{
  "num_hidden_layers": 10,
  "hidden_size": 512,
  "num_attention_heads": 8,
  "num_key_value_heads": 8,
  "head_dim": 64,
  "intermediate_size": 2048,
  "vocab_size": 15448,
  "hidden_act": "tanh_gelu",
  "norm": "layernorm",
  "norm_place": "pre",
  "norm_eps": 1e-05,
  "positions": "learned",
  "qk_norm": true,
  "attn_scale": 0.125,
  "bias": "all",
  "tie_word_embeddings": true,
  "parallel_block": false,
  "init": "uniform",
  "init_std_qkv": 0.0163,
  "init_std_o": 0.00364,
  "init_std_up": 0.0163,
  "init_std_down": 0.00182,
  "optimizer": "muon_variant",
  "learning_rate": 0.0129,
  "lr_mult_o": 2.0,
  "lr_mult_down": 2.0,
  "beta1": 0.95,
  "lr_head": 0.0083,
  "max_grad_norm": 1.0,
  "warmup_steps": 85,
  "schedule": "wsd",
  "decay_fraction": 0.79,
  "decay_shape": "sqrt",
  "final_lr_fraction": 0.0,
  "batch_tokens": 131072,
  "max_seq_len": 1024,
  "doc_mask": true,
  "train_tokens": 1657000000,
  "max_steps": 12642,
  "dataset": "wikipedia_en"
}
MLP neurons of a small language model. Each row is named by its layer, matrix (up: input weights) and neuron, and shows model dimensions 0-127. Each number is 500 + 25 x the weight over its row's rms, rounded and kept within 0 to 999. Numbers have three digits each.
After each neuron's rows, "fires after" lists the tokens most often just before its 100 highest values on Wikipedia text that the model never trained on.

L3.up672:478455534512501461473535547503522502465488515514522520458543507499509498444511482548512518515454482513488461550510495488494541477507502528531550492507483492511523538497479469506509520513514519494504517500523512496468472504502507457480554480554502477519511512489517533512466459496508478503510498530498475485521507507512509494536526483485528471465511488521472481496504511474498538510526
fires after: " (", "-", " \"", "'"

L3.up491:492494525538426462434537518500538552510500481479514495418484489489487457514440494493480543498528460506501473500457514467544531441476440497508500533511510483493505514528535545535535539474518519468503490493525490532490489463534533529495531497467482474498514474520506528511524475524506491529493478503451455519509549498489547517495509500472512516499478518536487495488473505521531479491496
fires after: " the", " The", "The"

L3.up639:459499493469490521494486467513472479513497547487476478508486465492468473510498520491498520530505481464471494482509523459517491506514531513528484524479513515501518532439452538529504505534484536451526497465504527508495486509499539484487501519512541550531469532458482480470529459509519511517527503492493463517456545477492508492542510496484492495496509506476505500510524529514482488493479
fires after: " (", ",", " \"", "\n", " d", "′"

L2.up1845:470453514467491538512477489486503545475511520472488497519484474500483471506542485474469508530521458527519510524505502460498509467473500488450494500486489496544509545486471491500508520534489500470514473525515508474497509501483518499519493517482466493481500565518512537472523459489464478455456506537541517502487464474499516476514479539509541520518488477533456540516486505487518525469519
fires after: "\n", " ", "1", "0", "9", "2"

L2.up481:506488533479542483530502509536493517540485514486513469498493490509484526500515519519504470540474457516544498525520517474477447467482492551529457540491497500478500516443464482496508499470506474483487488489539511476465470501495505454475517510505532437494506459508498523445562471492489510467480458526471470503495533561519485502498506492479505484499516541514519480486501468507497516503528
fires after: " ", "2", "0", " |", " lost"

L3.up1864:521511494535471491468522488507536473489495490483530450513536501510509473455479502483501473479477493486497479495501549521530531489462561516476492524510501506503512507535461481485523511485490499535517490470478533525486518503514505453485553512537469485501507540546529471492534439498488493478528510493500530494467511454508508532527485518493459488479439511535542487505530513514514538470469
fires after: " |", "\n", ",", "."

L3.up5:550464498521501509495525510488544498512497509505526483501455520562555513471523534505503531443501460487531456535524482492474507528498500497492509495493510466545496466493524495486477492515471499445492475486485471524470509520504503523555564528548484506500515482483475466488496498468505499471531493485529498516499476455512564498499495516487497493499518518478478501486500485512496491476543
fires after: " the", "2", "s", "The", " The", "0"

L2.up1235:502496491556503524473498493513472529487499462496506483529498523500467504486540505513538492476500507478482483496523499477546488512466497512498527490487486501508473508490491511506493509510505466477550467439511492463516495470482506475508496508489529519496539485465513490506509473503501464523478511482493481558462529513460460541526522501503504535502537547497532517518506494467489472481516
fires after: " |", "4", "ries", "5", "3", " ("

L2.up1957:459500515485538519531456497506464509481494513524539487493484468552511495503544494440500449490533508522526486483513496534504490499501520444540451525521498496496464572526464491470495533513493519520507531529498485539515532479539492517462495520477477499477505523488525504463549536527511527475456478450532498480466536483464529529527478508439483492466518460498497505481505460512504458529514
fires after: "0", "2", "5", "1", "3"

L3.up161:514513522498539487486509484510509502489494516500476491497527467492512505509517507511545522487502492462520520549492502500506476450481494489481478532521468501498478533525519527527495503485478493480520480532511532473545535511493528529498444494522501483488498492522569498474505543529518512553501523483498490487464487520461522518479438511455497497507502501503510525484546501477501501502501
fires after: "3", "5", "4", "2", "1", " M"

L2.up788:522504540449515522480472475520531532494489498525508532481486483494506518473509480479504523496497526443514569520466486487456569513518485419500490506482497517496495452469526461535509459494502505498510441536479509528502538539503491483518539499500500474553531492515480465498540523501494554535480503518528504401554463499497500527544481472462465473537512494532480488503495494472516491506512
fires after: " did", " was", "'", " does", " is"

L3.up1034:483509490500521507505495522520552551480518495504520537499505495517555493499522482485482511503512534499512472497526505536497515473479513534520482509481537510503526509516428498499511503524519491505454493467496485516545484513493528532488504512512533510511538543521524533463499540525470531504511472465522472567490486486526487555505531487461536540417483517470476491458532531524535481503495
fires after: " (", " ", " ft", "→", " the", ","

L2.up60:474468503497437454494506524508504517463466503467481534470502500554509498485525527488501529486481484481475497502475532480513566504464466526503483501540487514492513541545505557528492533447495468493519474542513498524510485529523522510454530510485472554514506534512559465507553513510482461475503518513488506487512511505494520506458502500501496538498478492518496515518523495494486504519508
fires after: " ", " November", "1", "9", "2"

L3.up1645:502502560523503482507484506529475487513529503450481511505517469527444502505510523509514514504496531473485512457554467471499455488496509524517445461473531525518461551511458487520502488502462540495537512455524485536481530522482491484492494507534531543489518539512506473525533465526540501484513515523527501510487491483510490498524467513453516493522521507509501526494522516469501495493469
fires after: " ", ","

L2.up307:493486491502456451487518518503502500444493526507463489540500453513514437537472505497524464483499444527514538461543519480478507484515493502495492488506517482536501490496512473493542484476523479533529549499528508525508520483494467504496475504468493474480497468464487474521521458488471548495504522490549479506463528468502521494501539478516483455487513517494462521482466494476476487516478
fires after: " |", "=="

L3.up641:436499451505507467454522532500468519490529531496567483530515490540550511443485497472488505526444490515483509481460505510487525529487469514489509436513485516495475444509472508477455496492519479532489482459529486559510502554500486507467538501489494500561487514457495523476485517508503511531532500480489521514516497494528492487497483488532535511470510506500526492459490466537457505526536
fires after: " ", " |", " (", " Men", "5", "2"

L3.up493:456488513506485509492528499527487489507507517499507528490543536516501522521519499502494536491488458505500531520493479505475514492500494525471526494496540428507512526481485514539503546518486495493535471504554538537533543497543511518475511506485491526503485499512510527487494482523461482524490482507506509455494507483452508465469553507478494509500483503500460521505470493521498519531473
fires after: " the", " The", "The", " his"

L2.up738:517500454487517504504472458491518484509515546513541486501512489536509474486510440531478490518446534518489520506502520487541519524469531476535518495489532516499511484482441496501515470480520501465514499483479473517501521504512521494538493525490472527544501500507514477511485491533508503533480468537491540436529493478458480463491474522542537527514481503513452531492442475481490511526537
fires after: " was", " is", "==", "-", "|", " were"

L3.up427:557488498507520497459542533499492516460518485486502526518471508511504515492521474468527476526533470509502488486571534492509540510489471516524547503483490499506521507514496518533458466493520549513508454512513485521519517533490464483455450470509466486531550519512475511501532502521495485529488519510460506521521467502507552491526516466463499460530480498477536498484498518490496483511454
fires after: " ", "–", "-", " (−", " −"

L3.up2018:476507482532504521475475462487470444528482494514479509521538497526484536470512491502541481491570470518508498494512494497482407527538474485495502515515481506497528501512467496513466465478510505486516473491515502483501505519481496481503505513460545513532532506487500549487486460496526479511460536511523462513517474523501492524514514464525482556494544508534520476500527491457559529502475
fires after: " |", "-", " (", "\n", " \""

L3.up1144:543458484549479489477467486492524474475572446520537461515482512492486553476502487502532543513521476535477436507479520472478474532513498465506522481497465475495475479500487512498526469508543493484465498476488468521513486555483494496471501483470499494476522465511468516507492538504509510523506510467439486515475488539470469507516486526483497527522534518479492511490547509500491483508489
fires after: " |", " were", " was", ":", "rd", " not"

L2.up246:485493484526514528484450506509473492473523527541485513520474490506503494505486454502478479485492491503552491466529534471518518490485506499479421452487488512525510453471491529492462500511510496525514516463524542555499515471531496515507524477502534486519468498539520495482511484512503441508490502492513499516529492494514520464505456499495497512487446451534488492471489491484480457465485
fires after: ".", " |", ")."

L3.up612:537481472494465523561468515498496475466491528541477496486494510509465508518506502479500524499479488509531457486510495510465514508451532460464492496524507482521477480509516466504498491507520540533497488514539496485505494508499500515472499480497499462457484488519487431495534509495508513469478478461501481500512502462500527512502502524512525512482486490511510499463512508516516489492464
fires after: " was", " were", " be", " been"

L2.up522:514470484497509505474495533460490502472461503482510529507487510502507488469469522497498508488468468504514479494543492520509538508486513448456518559457488537472509543507536506453491484533493499494510511541514488483494495553508497453470491509501481545490531456527480501504497481497458506519529454486537518528517488496515485532486585530476493510500520464541473449476476476476510507489502
fires after: " ", "0", "1", "7", "2", " Centre"

L2.up1155:499475516484489528494464478461498468514512541500478515527498501511521499511493482546510483482451495490547504467507483478512509513512486506510453475487513520511519480487507534512529478504491534460490513457514532531491530493504493494541502509503494554507509497514512470505493501546501507470470525494495479504560471478532501516474548482502507455487482499493485514494498482527470489467477
fires after: ".", " In", "\n", " "

L3.up891:477490449510482455480512487498451523538526527466501478498498500483520542479473514531467509474478508504518497499487539508503508511515489478529510521491493514501490523457555482496483451478481481541485486485539533486501483516504455504520548518477510516502490441518524524505483504495538493504483459524541497498489520485489505474498471495520488497504500526557487530509525481512535546505516
fires after: "1", "2", "5", "4", "9", "8"

L3.up358:451486513481525513502473480482497481499492515500478500490523475496503457510528463482408500484538494513525497479476510488499476513452502534487489551531478541500505439510528496535508496535520488503506447484493478532468506507523485460451498485529540444482481524481498514536470520489519504527514503479470443480498487486565439524499516509511507480483443491507517517477518485499505500525544
fires after: " |", "\n", " was"

L3.up1462:482458526472536541488492493536453505541498521516455515519536510528499511450534469481489508485499522496463453486512527527511498515495527476485494513501464549541482531520453475534482489488458489510525474487481524502487496537464466488505513506536495542521494475531517526529510505522484500519483432511518482461460518500528514489469540497545506479482475489500524494476540493507487543501485
fires after: " ", "\n", " |", " (", "2"

L3.up1481:491506520511474518527545495477472515474489489527526483500488488517459508531496498500505538474500477507482535507495545461464529517505519486512493473524485488498519525553494495519489478491477502534476477492506562492511524504485548473532484483504500480498484497513515507466512464536524538553506502523500486494497515540544496536476498486524472526530527466504512471502477474497487451518484
fires after: "\n", "==", "Track", "|---|---|---|---"

L2.up444:510507497465493481528509477520479496524497539498504498551466530507495475500494515539524518534463515530485541472539469456498479500510523493478532499439478481506514484508437506528497466478504501482481540500459494518500480540506469488501473545512464502535523521512529555485460472496517473493524522486510508484501494496477503502480471518484484476492479460509490487486507462520563484497467
fires after: "\n", "-", "|"

L3.up116:533474488483462467481465479491493496473487489485477473524461468483518500507518532560512502478502507469526501477497511511553488499476530532505491460497507514465546517472528462487527452500510480480502531437470497493518513518459466471518519464489422514545474499473545551521482483501544533514481524498506528479454465466515480513484506517516509489512518548503553553471541498473491504526500
fires after: ".", ",", "\n"

L3.up354:467473546545497514487520544490503532497467493475486515486501492514531510528522494515492503504456494498551476471528540502505492482451461513432485462475520523519532515514503501473495505478489499506503530499500453491461476560455523497498499526525534529538512506521521496495499478528521519471496512491509501474490488480486531552544514511540531476471489501498472518477520488559507545468464
fires after: " to"

L3.up1711:441484503465493498516544506485513523498490465480511551500540521509503498542484460534504488530537482469466548481489518475482492480471467513499476496553511494488495541533479521513475501494508523526481468529508472542540450479517505491523552499545525502531506507488494493517531520519470533474523501450522490566528476498527489527539537466514491467458478519495530462423523476463490484517490
fires after: " (", "–", "-", " un", " \"", " "

L2.up188:536491504483539520476506442489487498506497520541503503506491498508464489457555490431496507514490454493445462486535511495543539489494497545498498515478507512472526478478505494498467545509555472481498522484503521474460484469503475487486549469524511486496485464556530546500489493506499483483458518516480489539516542533513533501528501475473466487495520473493516460488510522482495492490490
fires after: " ", "2", "1", " Total"

L3.up818:480490462513466513526479487489524503489533478525516523519482491490469481527516479504498485507489490514508453516498527495517507530501485493478519535528534520539483519511502469486458486489533492508509510521484481548484491531458499479512536495490522532477472452529509494480488496525526553517555560520509484494521464513528507499486481491489479515478510479480503539470512493516550547489480
fires after: " was", " were", " are", " be", " is"

L3.up1537:486511465447507492501482532492475526465413514521490488538502489523484473508519475517487499476491499512479522484528496470530526476497478488492481511533509483475531485477465496523548511504500464523504446535518504529531509496462496492491501519514483516550512551525507505507530489502466494493495465464460519504495524515487510502474507496500584465540469517518537528548542520498517478505500
fires after: " ", " the", "-", "1", ".", " on"

L2.up1288:466461510529479442480486569481455553482495504480522496489452515519474532509484521510463515521465484479553464506499467515510502486524492528480538491536487501472525487429493474496512496513495511506487499475500496481497485496495537540484531451472512496475498456520554510512432467508454501510462499484532508542501520492464509522481485473507499484457497514507509518503502482474493477451470
fires after: " (", " |", ";", "1", "5", "6"

L3.up840:540483509512550485468487474532480520476513496486551515461488485515488480503475503506522479507479525531540530508496491498474539507485489527526534470536513491479509483487518486515544487516489505522507500506496487517505491513472493524480518498521458520521509483494464477525495523539491539539510450516536537478455497499538498546471473493482518519460508471541558571491502519454484510526528
fires after: " ", " May", "2", ","

L3.up121:501466528498446499491512539469523521469464513522562492471516463461483541509467495525489495531501448504513490524488504482474554449504514505515502473544487474493557516530481539517475517513476510466494500518533508499509492516486512461490502490519533523531483455466548504465470475537472515519505482489501481514537523464525534506505507491464502511502538538532479474483495490451528493486503
fires after: "-", " (", " d", " \""

L2.up1998:475530484515529471488508545536500500473483498510504474514535521487515531480462507512537487504538474506469524491500495493516494516513472525498521503489491491486516511509478473508496480529492462508511496488474508492483507472456523484495541454498497466500517499478488505508518520460498475497509511537534455456497488485493514506475493483507461532494506507525507459499532508497506452530530
fires after: " |", "2", "8", "\n", "6", "%"

L3.up398:502511516489467539503511468460506537479506470532501491501514498514471483496499504468533523495515514497491494512470518505483486507530542533496507496535498479482499525466505461487483453497467540507485508516492472539511498497570495543535553500487458504500529510543528502496512488505499462501459508498511530548478456517520474471512545473447501503517482500517523541491533531512524471466535
fires after: "\n", " Party"

L3.up1352:540499511486507488472517510495496523509488501487524498483510482555477522472466472547504468510501507486524478500532496523506512478482557495462486479506522492485481486489496519498510494519519500548498494489537529494523459518485495501460528486521471490560516529560484483484502522526481496548491505508485504454515483500487528498505519500550508463465489511532551497538473539479493532462517
fires after: " |", " ", ";", " the"

L3.up698:503517528533479508499490465516488523550505499501480507507503477483515489513489485526447509474484493487503502492511517532537548458518537485488499516480526522471506467492526538491488531503487478488463523546521442493461541502521504521536513523466510460496490530518523522496505528517495506513416451477526513522504522527469486534489518521475481515513527501476497558468501500503511491548500
fires after: "1", " |", "0", "2", "5", "4"

L3.up1946:489479492505492509499457474527524527490490478478489504521510503527495524525481490509537513542544519499473465531524462505519515515546493456531503500493513478534507500499486522477508493485472439493520512507531482496515518511503506482516512511538509508496521504510486486518499498500510446483505474464529496502509505487479502487508507533485499471466540519468482492480514496507479510488522
fires after: " the", "'", " The"

L3.up649:529429501507522478490486499485467551477503493469507488502453518515522508507512535568509483461466517482491484494476529484490512444502543515511488522502487536533466477510516483482502502518522525532522520494534435513520521524501526494520504474457504475506485506523508487508492525489477492532471493514520506486503552510534508488503517498474486514498484469497480528497513460545496523473476
fires after: "2", "1", "3", "4", "5", "8"

L2.up321:466487477513518421462492551497502480511519571504550479529515483499517522479506476537461466517522473519496476491495492494516513526514477495503502494538481518482514465494530494496510501507537503523485507457513493497469499502476497494486535503506490465502499547513484488457459464482515499515496453500545509477530537431477511457519534501521520488481489504483534454505502506512503504504508
fires after: " |", " ", "2", "5", "3"

L2.up938:493493530487527490496504557525464543506482526477528526494489528511526537513526508527476500506486525485519510500514515510514555466496486529475551486485450472508517495484485504469542531511503529496474442497471502508535532503499518516515512483510481533502482492479489486470492491528505519466501534527494511521470492457560535508496489504496514457533525520482491511479503470496484515496510
fires after: "2", " ", "0"

L2.up1070:489488466531529461529520482529462531477469491530503517463515508547469479454495488524536496486459524521526494483556506501496497526490543511505465485502464498520503457524495476515521488501475499483521449486474458527520483490497499540544525473484451484510476478480499497514523491502501513518492509539507465506498535522515531477528495488486515474534522442508513471491497463473518505511485
fires after: "\n", " %", " ±%", "|---|---|---|---"

L3.up47:548478547514495533489549517507486520497483432508497512521499499496460545483540545499512477519466518474503473493508474522508509514504537538555533524501510535474502450498529510517534513543486487505487504526537533536497462473499460473488507449496556536486528522491518502518531552515463476506499489468484491531476543490465481501493492496463505497514480492514471495469445514509498514477476
fires after: " ", "1", " p", " anti", " an", "0"

L3.up1576:503513498501512489476522503477485510498499512477509508500507509489499471469523511534496551537526496494521501500498507471502494502478508554481487485524516433512472503489478475506476528583483518486544489484484470501516524490529556516523483562490558495486514521507441546509488489494477515506542519536491506481516471469488516513493518443526492510494461496501458560487531503484491500470457
fires after: " the", "The", " The"

L3.up1990:480532514479489464503541489509498461461521497500462491508499480504495525492478502503576518497472501504511492484527488514501493512513470517452477506493539514465500499483495479489495493470547469510516509534541482488519540491469495479512487471541481531541518478493501477475507472507514485523513472466536442476504529519494498514478447530539520499457496518494521467511494495497513495493496
fires after: "\n", " (", "-", "S", " |"

L2.up992:502476500545461457535468486496520507472532472537511507526494524498488498523552502509445496536479467513491447521490530484471540522490498522491506505542521489549494472504493514490490518527526493505499458520454497514482487497520468465495475543527476505498475495505479500495475487545519542458476505496491501485471497519485523488495476501478497505509478466506515508478505457499516483481471
fires after: " was", " are", " be", " were", ","

L3.up1785:493510536514485477493534502505521530487491493469481497527486481496467502520516513510507497453433501469487503481531556487513516504515504498461480495489484576474519504478509513536499494469495537552486498506507459510490452511540534510473463533473549485508485481519493542523544490455524512533507476511498455507518483522495450491552469476489482503504479491539457445456483492488522507488463
fires after: " of", " in", " by", " for", " to", " at"

L3.up630:496477475496508503488548514462500477541499505475534518508471519466461498456506543491517472505479517498489516439517515505510495505493493486506538532473483535525487511473541515480487472499493520496483485471510527510507484507464527510539527519474527508490479454550523504504495494521486523485462481528560474474518488517485479470513554515485506485514535515477481526471518562532529537525518
fires after: "9", "0", "1", "8", "2", "3"

L3.up714:471479503528474550445549498517496481511524507481505492506475478497511461501489530519484472503489472509559490506465468512507570518474492535495502487512471474452487514480477496524465505469493536545491500495497443500494509513526528525500510537484483514515520524474519444469476511503498462548474494470467490534516511489481451515486501511474517516512492511447452494516505510473501484526541
fires after: "|", "0", " |", ";", ")"

L3.up244:508501498497508486498515529466550533498539488475560552517494511514518516512468507544529502517498509501520507436531500544536498493467534520481540501504483486469533478506545556498508521528514505495479511482529495508530546503520500539509536463483500535479522549468495480499517520504494528506496534462492495585494500509519515536493509493493509488512479527505536506480506510492472503524511
fires after: "–", "-", "+", "\\", " \\"

L2.up241:487460542464468503528511500505521509488488456503493517500452497503506535511486472491468525488467479491489545512489503456494495471488483480484530503519516495507495545480477519542504531534487540506520489545518476497457472515487486450509517505482489494491503477539513501509490472478508466483503483483508523471471526534515501503488484518503512477486506486496479479517533516558497522470513
fires after: "\n", ".", " ", ")", " Party"

L2.up675:522499528510487526523489477479506530465466475515511511462504508467476482499484502487517496532505486510512506536516471507524472529508526457492455455538492471480479520484493478494465504498492525494512465536500455517485505498508489517532512498498472493516517518508493497485525523494517471511471502495486531539489503514493493514527505499460476547548499494503495481494518492456509503536480
fires after: "\n", " Party", ";", " Team"

L3.up664:504505518518466498505507485543496494498472491493523502534516534481497487512485473530530516453488544512508476535492495531526506503561491499543483505460478476543492468511462501462549521513455505497484505489514473524509535471471468533522488466468516483524523474452514535519514504518511509516482447555504473513450494502484452507454512483476484490518509505498497552478535514539511528446513
fires after: "\n", "-", "3", "4", "7", "5"

L3.up1790:477458457490507479479504465471503504468511528474497470510484542475510491463500533476454499483443494513474520518463500537531505517519507480496505485479497485476531501519470525445471494522491505528478510570497514537513514514494538544492524500505455517477555492480500507506573488498474507500484509539488498495523483504504519526470502509455506499511506525520527447517476573479510479503498
fires after: "–", "9", "0", "1", "/", " of"

L3.up802:535496501499470538493498490509517478493511543474505509496507462499479501510511510462501524511521496520478505494546502481536505499455520476530473515507518502488521514483512530474496508500526470514474479457462498504523495521509545488451526506483497509554503469504524539485528506546475488518508519496494509466530510456529485496450482471480508493495538501506557482509552498443491544461478
fires after: " (", "\n", ",", "==", "."

L2.up1208:525508471503472511505498551534468567509541513467557498515500496521548488525484510491500513524470482491475504472533539507479511510515506476498492515485493502530498496462560495565473534516494497490508518502491521549534541505490486485505520494530535487498481494516484465440547478462464498488489498513514517464507510484480529520498499494465527484488467440483463441498511492495488513504492
fires after: " the", "-", " (", " –", "s", " "

L2.up1645:510477529472464531519509505529452465474486482495462500526474533466507537517526475494520514510459450516487509521527460546511455498479510511473500492504528513476510542525493514491498470498495501450488499511516525457427471460512481496510487481494482494480551503489530494530499500501544496498488500480515500463490526520522499507458496525540493512474479517510528475529463485503482489475482
fires after: "\n"

L3.up211:454505520539486470507490494464494526483502490480526549480489458531505526521538479511500530503511496501472490487530461508501518495497506484522493489542497505477504514473520514504517516489528525518464471477538482501477479487487514500497480527498537470520524524489501510483507480536465514497485478472511479535476514475510488553460508472499527542480514527568519507452459524505489447503471
fires after: "-", " |", " (", "|", " Preceded", " on"

L3.up1715:496529514524510517489487498567535503464505508511520519514502496542472507503482464511505467507449452521543499486510473425482468476545502519548451482492481513537488487463475560531536485525452540532520441474539454525486492540497474499541491474487475488509475512484496496500508485569558474482416513489551491509517470524494473492473516496507511453589478476521496482482495524502504488495500
fires after: ".", " |", ")", " –", " ", "5"

L3.up360:494451507497478533532495522527555542477544469478499509524486450502520519507527540512509508522470490489484520515500486471495463502496498512500484491533532483490549527493500492519474533503496467472501500477525536486494467534517495480462540474557493523495510491502485476536490462506445477506510521528511436487496511514522499487490523486521511508492458522494522399480506500447492517470493
fires after: "\n", " \"", " (", "/", "—", "==="

L3.up1121:519470471523438514474496531491506497508502515465511471544496512494511463476511493483507436501482491521496510467507484478513500509524511512491496460467476503539513510532526517502503572484487543487515493507512464498515521488476473466518485510504538527525463455452541497524528505503503519505500449504562495472478489466498510448500496519484535473463518481492509480470490460487483487476522
fires after: " |", "\n", "=="

L3.up1167:482479488518513512518468502491502509505508460526499501470515468550498480489536502499486465479529472478492480478540477529540492493532496480550455512510499516481477522478464490533531494503511483438510489465505450484521577480513521551497498538490484565537523515500506534543530496490510524481494511497509508496507493451508471535517519506512489496495473513451569509486523536525480489521501
fires after: ",", ":"

L2.up603:518535477493492477514533457492501506476485475516477484513501496482545476491517475502435506498459496527554532504487460524486486465513519529521509491532512508492490493515494540532474502490461543492449476432519456500496519468505518481535471505453522500498547541514526471493527530513506544530487529481524488465527543476547448479442502480489509483508532454520496519475488490528478467491511
fires after: "\n", "|---|---|---|---"

L3.up995:508517501453508503488447524512507486510501451484509483531508499515477507474500502495510517471483482494554504502534532541525497540482499526521489501535512517545518566535484502533521484505507503512486523524501574507502500498505478485474525523519482499460486484503490524462487497507479467495514504508489493515460497493499508522503443498496523493485519514478563489516489510543509505513485
fires after: " is", ")", " was"

L2.up78:468491552527466502528505452487458479504502467495508460449496527459478474478539496505457507530499483486528511508486560521532485459490481504480511511505522438512511505470452478515450512485539517508500485494471495525498511511506557472483516481507502499498528492495581481483480498509493476533508533459485477512499508504481523491503486509472496472472506488504504533497500576472498472508492
fires after: "1", " (", " ", "2"

L3.up1378:483493534522526537539485506519493461500501497482484489524498513477514498532502521514427493514505468510464512506494499475536491526461524471455495516498505524514495486485494508501518505474486545451506501487482527507497516476512439506502516538474500474538489497471532489493479542554515452542465491513491550471513517497514529490497549500504512472529483525471522530508479486465537540518510
fires after: " S", " T", " W", "S", " F", " k"

L3.up2023:517520513508499510455511532484529516528533434448483525475501491485536473497501535481504511502496473535453508438523476501510497538512498515513481524507513470515522476549492525499491519497504454531535505460448451485551507508507503518499489468480483547525515510502527475469470516516491507503521498473461543524472525487507476511495485502470515542572544534459535505496527475508519472483457
fires after: ",", "\n"

L3.up827:488496530546494524511468477544514520510476460511478510499499523545510460516514509510498544515446490504452484526488474515512479478495525482445515478475480495470528459452488533527542499512493452504497516494515492508524545465494569480535497495511483464489458526481494546493460522496496482503496445542501513510492465509440519515508499513461523522466500483496494525484456487523489510490503
fires after: " The", " the", " a", " A", " or"

L3.up509:479492503542494518469503468583544537491459504491469497492498473425469513538500461464477565539514488517447519518522480494525520478520493502523509499523523510470496497476507516482544494525506506531532509480497481513512537499483502515483530468507555510488516482534520512483502481509482472503494498494485529505491533486469544548477538492491490520480506508503452476488476490506508460500470
fires after: " the", " The", "The"

L3.up2036:536490476506554480559489490504512465492489500537481494492520508500490477520492455507440444465499494523533497539486488444549531521503485516524506500534516518559517534543482520499526495499491494509471490502486548539502498491500501509519529489493505511520524457494458508507453522538529507517461481539478495488483540476487496538504502523512462542497549495490503456500543481500496513487478
fires after: " was", " were", " took", " been", " the", " be"

L3.up526:496499520441499542525476529477494518483503450524495498532487507501514466537499515476509467488429430536493454513505534513471499536502523518499473549483555467500499498508523537485482469511482463485511459506485544518438483482504534494481522464478512527514508554511455425513506508505486446515475498488489497493461488513500483492453518496497480470537473488533518495521491496503467531513489
fires after: "\n"

L3.up904:506505512537493524508524501464562550499490478519496496535513507507534491502524550497513492527535493507515523458555501484481548480471485540471518490490488493558501511498496468489450526526502519532500475501504497485527446531534474480507481556493536506521503503478500534483500506499482462490468495497507491521533525479491499475496503486491500490509453493475485516472478486502484512484522
fires after: " in", " the", " on", ","

L3.up1197:433487488538553511522542482509471523481496503526492514521456522495528521525501509510464480532462487510491468451483516518514472515494517488487496499470475489490491517549486491514498514509515515532528497506486494505571508517509492465465470485522481518483473473537482485518518488511500456468547505487494481441455481535524523496492507470501488509536503465495520514497481490519502549518506
fires after: " ", "0", "4", "2", "½"

L2.up760:549506518547525493468479517539484528501516518520491479456471508511515453525527460497524501501479544497502496486459501524492525518480535496506511506497474474508482498511453492547495547540511504515582469499513491491479529518551447480502484498492416500512495471531538469519536505515500518505563470480473488498462478513492511492491523487513472486452522462495514461484540502484503499512543
fires after: "\n", " (", "|---|---|---|---"